Part of a small language model's weights: 12 layers.
MLP neurons of a small language model. Each row is named by its layer, matrix (gate and up: input weights) and neuron, and shows model dimensions 16-111. Each number is 128 + 32 x the weight over its row's rms, rounded and kept within 0 to 255. Numbers have three digits each. A neuron's up and down rows have the sign that makes its largest values positive.
Before each neuron's rows, "fires on" lists the tokens most often at its 100 highest values on Wikipedia text that the model never trained on.

fires on: " \"", " a", " in", " %", "″"
L8.gate382:139160137151151103169131136085137170156165113135088099112126099187176052126149110059184128175177102048143102133115149051042123139130123093106132119114156105116109082165142111176094109139051104166127146121152137099148160107118157093087158138087162100124099115114120103107163138183086178128
L8.up382:141109118102113161139129117162158147128153048132148146152058098137155134073182133224098195154201105176176143189093127107115084131085102162121148065078154110135143120119132095101106130148116118104109142145176096078190134109136118108120169073104170138161117121140091127112170165077133147110

fires on: " was", " Co", " Jr", " to", " would"
L9.gate345:121101164169136144087157125167062099135144185122149105146187148109167178131093131095105126094167126041137169172186211091116131079155054111131156129110156133153118170169113202148099097107169161133142181138098130129096133060077133160169165104173168131123142137103132143160114115132100150107
L9.up345:115104099147145077074146137141095167067086082090136150117126166129127157135115137099151145076125138119172157037130119096112089156185148123082161142160098105106171165081079089152128151151119129149144125119120134119142110161117179125153122117141130164103162163117146145085136113180131075102

fires on: "W", " W", " w", "st", "g", "di"
L2.gate284:140053123120133158146124089060129149067136141065165145087136130131085128135054111094167103118099133113082143113109133151126157150085166148128157185066128112135131112134148073164127136170093083122137096104135077164068128143128120149144138153124162087154118149130163118143123126113081114184
L2.up284:165091142086099095095100135110174138105214139135090119102148153145124146107102097132118110130094100119120091120140160167113119142150130127071166180042108068120189094148079076172184104135122117128123173144081070187083152128139156110106090135097120161118105160094151093153084097139085133123

fires on: "M", "H", "B", " Jo", "R", "U"
L2.gate437:153104119163122136124130152152224113117127118103172113170154140092095193151167143100196133117076147133066122157117163134121081114106174121132119111123122127135076087106117130110106149156110077088094094116130118081128150123152126148104136082133108143136164178102132152112152113173133127092
L2.up437:217150114159107161101185110130138124139150152108090187107094153094113146151117114145066111154084141155109138163097162164150152169125176141102116152136108132090129167120164129104154155102110144133103111181105120150131080202138106139121129102102121067111076172094113119149118139124121173174

fires on: "-", " and", ",", "ly", " more"
L6.gate200:107112177073046155163122132115125108117201220149076154146160120139107120087076115113111177130153134074098085198126124122120145118173152106234177163062198159109099143120141151164163112149152113124108104135148129109130178137174158104139086112094121162147172139124086154128125171205097140159
L6.up200:124164104105162166194157091127105084088091090128123141163138118168114112151134115154094154097191125108189141137141148092115137142129151101097163099123180113051148158121158095124148087150135077107144098095137118127204098172161171191136162155126229128144084108131149182133126142127052092120

fires on: "|", " |", "-", "\n", " and"
L8.gate485:154141100156108177118139115099147153092157134117103114139153165167125051122129131133139098138132149171092105122064149113136118136104158154106143100106158173148134106073184157128130156184173140115126180146144168072088082052113142116100189128137178099131139165188114154173118042177111140165
L8.up485:151107117112083098142127115173094103064132083143123158152104148146179111162164111130160108116152100142135114151156139168103111126088110123111126113109079180179127150143141128091145114140116131154102118155144167096084131142158115111092152113141134107149138162120134175204062115156055143194

fires on: ".", ":", "ruct"
L8.gate143:161130124117142084176151169128143169143110185065167097112125126100110180154175111115179107094175143167082122157172149116176136109103109140165142143129126125142126144162149100064119093096105155104172155178150174106120094110099167159098168182141159049092097122156182163131154143084091094136
L8.up143:140120092160061138111105132120091116131121076182150151134150101144077160153133139104106131122149116128120137146128120146118122130143172149108129180154146094134105073175142155162160091113109139151140111116148137154147098092120144077150071212102111110170157115164158109063169141176078145152

fires on: " and", ",", " or"
L6.gate418:181131121103094111110173111120084078068145196119121101151132094155103079088117101073169113133109172094121122191194095126145152111196157194135151179120181106174077136177121104173169137127075119134118104147145169188086113151098203149149115125107142113153150116142170180156122205162131124110
L6.up418:044145117126173142222167104029059164138109123132097138140114072096100115152122150173120163115136152161142162131133113072126157195129154102123153170137152102159127043117165149100159126154127117150122110141112137177120127159140161121133170128094166127124126119140131167197151183104088171121

fires on: " of", " other", " several", " many", " all"
L8.gate273:124164150143142142136116167119141117122074158193156145123181096060119209133210126139119135141100146110088166128100148103109121201220150088139121134157155097131082140145169131116105126093154056170056136132157135153151122117098188140137152121081126107104111112089197150171093106123153151169
L8.up273:093078077134106116089115168162142131126166116161150113150173129137126108138080071144130200150129108180166091153137115145172167132108072134181128132199119101098117157074129163147163081148136133181104106083139115157100068163113149161105122117120151113162163083170047153146093093138109055148

fires on: "-", "s", " his"
L8.gate78:095112114130148137153111133170114105181097154110150126151113173199188103115102127105166092139127079194091105031193125134093133159096010156194081049112135141133128051157139110132138175153129129143153146082136125183099127150099124084118118095131123140158163144131090095109154180168100174196
L8.up78:090136137146162138127123117106053135101098137139113143137143120148112123134115139142122128166110123135170131122089131062174124155133149195154152091115126177084156040112146105119108148128139140156155110132135158124131153190138109196111114106107123143104133122167094204175086160144154117108

fires on: "|", "t", "n", "in", "  "
L2.gate145:195108108111137153076118109139098132136155092125176113091138119065108113130132055110175111164081092101096108137131115102125176127128183095174081115123141085119109177129086161182141170114144059126127113160189168123118115186171092129110145108128134111131129164145171100140144111172127205130
L2.up145:123119093093081208107080078158137130176082155188103097090128126123113169080148163091106154201153135099105153128067139105126143135084173131113109129143168096089143099139161121102168156192124129178166100178177140155124184127139135125089138150099072071158154158133133070150120126092164185121

fires on: "s", "-", "ca", "my", "cl"
L3.gate563:117080145145132120166142143110147079128051118081116137179161101130165092131108082122075164073130151167107078113175126117074133121223090075152142063118136168145120111168133128149180126159142112099191046126122158125116142131153179132085168113116096223193132123156102095099095176111129106187
L3.up563:167108164145123171116148123162196126146157149090080042169186149038099136106138116101138096151120129160097131127083149122127122077146125162142202078093128127108115120183148192204194153138148104070119120145135110117113169134105081144125102116098139167108082074107124148132100188127161086129

fires on: "-"
L8.gate386:179149116114096121102140152114058184181108179141148083145119161090101155143062075127152072185129118105100115133114138112098112145183133127155116089162140079170114096130163099118136180199053157162112109072138169129104153080068111101161125112102135132112121112165150149131176151133123134145
L8.up386:185124115154090070154040161124084141144118140073072170142181090057108168146111183188094105086118115109133072136087137112096104134088120127085174141124175167154177116203102122146096091123067145179113111097094153127104067083080191041133129094116102194138151093134129180158090132123181147162

fires on: " was", " is", " to", " were", " not", " could"
L8.gate480:132070130117135161111062159140046134077066110142178081152123106057106153178068130122084147137183175137106093144164109120176128108104074095175109164123168131142105153099128116092086129106158173083113129143153185103159145048103118141106198117172157179154155132155115108180135083143091138126
L8.up480:116111117161120161085131111129159132128174115139116168072120158150144165096148176103120113118151084104164115100134115126086154128144227141159124071078138172011099072128077130118107139135108142140087207114137135116136082188117143092106091134087117133161124127102152161135088163106103117188

fires on: "-", " p", "."
L8.gate166:078092104143096137165182115121139130152134119118114120160062156103085147150127125088141129181113149104120127126117114149100115086123115148124136085131078073137108068096152164147113139130113066190135093153164136113112148139107130101124127064134104139068124103096122179101144106149125098121
L8.up166:099068169118155114133119105101124116190098139126103138103061165131099144107167133116139079123106130077158137054071092125161138160116124151088146133139137108172100093198110168117221152167103121201096120120091107164145088155160111102135161073162113106093100129125132140118123149157151130179

fires on: "s", "c", "v", "t", "ch", "id"
L6.gate467:120119113119102183060078150162134120149058108099155146132126102126103186111124139129137078089149113129097125117148091156117206075081077132097116090102172106105094087126120063100124132183112080145154111118126098090147127156090127155128155116078116168145182108150152117107123116113138105197
L6.up467:127128056082173126123050181141059176124138138095152146157078118154108201045153138148116100211094150188137114121126107149086130117172110117057138097130153116096157121130167099152195108157100108175170126084154077157099100179113151156106066102097114154128143084099126153191137115096109111108

fires on: "s", " as", "ng", "ing", "ography", " making"
L6.gate298:116060159130083188125152161149138112121148154097157069164116100100155092106078084108154156135140128175145137080117086085108180167159109162148121093169153129063155060112109130144140177120114117163119110087074243131118084161109118162123102097119111142165122115159086087125148163120130141114
L6.up298:159141164116124149157134107080076185089135165151120138198100156143115093109078117188136117127113087180129133185074165143161130132118127202134045165195145046113127120109111084090136079167101112052132129110105152084146114167176048137159129129160134131138102078154082088139164102135126123170

fires on: "-", " in", " under"
L8.gate542:155074158091141082160150180137079166155117101143066187116097123188141141191089122103138037119148100125145125178127145100126126133132094130066178152177112131121119101176143184146122155122121052168048080093096140108067132119090170104095096133119112170116089105078146107098131133153124167179
L8.up542:150119121135185157136152144081170163139150079123139118137093103102066178172190130086120126154120126079124114112045102110135159154099133136079175116185124143156204134147146183127137161141139119097113110041140142108052039197143131105165161076140118109109098137113107111103146162116091162159

fires on: " a", " an", " most", " his", " in"
L8.gate150:179092144122143185142123153194110146167124136149097162089135116152117118123097130127145084174141147076105104136129195125150089107157144102111139111106181150151122066148123174111095141133077164131079156057102125144160105093068110156123091116086149161112130160092135132065062102152082133200
L8.up150:133150115147109142129113177130087152187174079137129134146169150167129145152094137157103142150176152146118144123098100074156148095149066141115136112191190168107104142097132086116094121165133207129180146155132165046140136106090127093123127101201160121090089142062064098184185140145129081106

fires on: "M", "W", "ps", "R"
L3.gate451:145089084100113157039195154156129093147140128095195103149084123113096147105171115142152119156139117143105133135107130123139147126146064076142082138155176095167131135184097113130154238184148148125151106135110141113162132174099131068155122072121122123115056222151135132158199127097107178097
L3.up451:129117076112124166157156102119149096144129102243086143124159125092115123117106195096089085118119109087143162151054135150152173117146118179109158122054108140095097044061082154112103159132150107121111126222157148108137135141105131107135123108130099090105141149105070098118094124111126161108

fires on: "-", " co", " W", " acc"
L9.gate487:125117095080110113147071141159098109104112155073141130128106082121137147146115121077192124121148101126062142144138140068162157065119129139138117181127143132235103107127145155141106140169141138167147133161130116095096150103109165093148101133157137102101076186116105119130101166151102106148
L9.up487:125111119104104148085117134068094078122140154100120143094177099077091159087106198080119096096098167155105044080116145080118097142153152085159135146066149190164149119121080155133131188111156157148092106154139187136113141083123149106096176187141144097135129143123101179122082115136103174151

fires on: "-", ";", " cons"
L8.gate271:100113153152124143086150153076097128101079089079136076155118129118120138132158134086160073176155146086047159129138105073097122113108157166089155094130148143143082164117159158187129155120115204202157131168138176126091110116050165092138139138136127126127102085141132107123149193142110145126
L8.up271:111134169131153140121170150139081131097134078173131129129096055104148148162201083107190102087103160104125115128104091174139118114083159154134148055160100170184167144169074124104076200148099126165082098149120149095147108101108160080117136124114113115067112199123123095160129176146152118174

fires on: "  ", "ine"
L9.gate36:125104087134150166167113098161141157098127082128122158122185083136133198106127141157139090147124160129180106143129140150100151154173113080107144122079137119081166104145128164138167157201140123165200147088187157123101105150124136166059156150144109123144092066157124130094131111140122123115
L9.up36:156129124092124092150103127132092131126134157148166141075090081118114137185138165147107134126142144157120177169114098101060096144135123144170151119121119137086125148157104138127174121197115118161150124127147122112123108138115114159148105170119112107096131140075097181097089135050130122136

fires on: ".", " (", " ."
L9.gate435:101117143156124115161107155174109158141145138129059137088139135135108131130122119121130064111143161145122099107107161140130144192206115118097160171122088091140086134166112152095155135028083163100147127147138146180111115111078121127101169170128172072075061162149141148145139107186088115144
L9.up435:105115203111109111125140082127087139162127163144118105133164148108113172137143070077108076099070088113128130123201138138125125189109115105083075134177071138119164143138092165122091149104119151098100102164145113185129152097137141143140125116157106099171151103103101137184170124174103168109

fires on: ".", "eme", "ci"
L9.gate2:097115110117120089141120149093112187152130114151116113130187140108098106129130106096117084117085151116186097160166153130107141137119115146124121132150103110103178159098098116073123136056171192168163176160159107102100152045109112131101170133132167104133055099156115208165102117106115129073
L9.up2:158104156112107078116104168161147149183157151143096132125098177176121124101142148139128108097171136130146173116175101060101141059154133107060151112103083120159134131105168096105106147126088161187107144181138161123095126095091165074156111165108118078137128095099141195098159168152163096096

fires on: " an", " a", "s", "\n\n", "mp", " national"
L8.gate177:131143122153141147119161140099125130100099135101105145086147167142200129095110138082199106109121091158125100098101115109078163042101085136095114102148128099117158130123190159146131144104115157136087165098170136164144108110106131169120131077080129127106116174165124122126174104215131132110
L8.up177:093113159090154104105154169128186073089116119134109100113114102155117119097214121145104159071096145100189204150109158130185118080104165151149108139085101134120123093136127123094118155155135105128144168100128114147104108105139166143126095147109160106113141142127114172110085120121127078112

fires on: "  ", "-", " |"
L9.gate318:109161056115097123155074096095138159134094167108099077134160191136101168110140165148113126109102133118144089161074106082134087061138154083145160129128159089137161134135127147174154088140175108150144110099161150115062129128142092122147174142117138096064106080118189125156080162177120141144
L9.up318:111084129141107105127121102152150159089106166121134162119138070139084129146190159119135132102093186168098113160042107124107113099152167106071134134119133109157108037141146134125146088198123070130212129148118097163184109098128062114132184145179151141113152160068141157150074077131142104120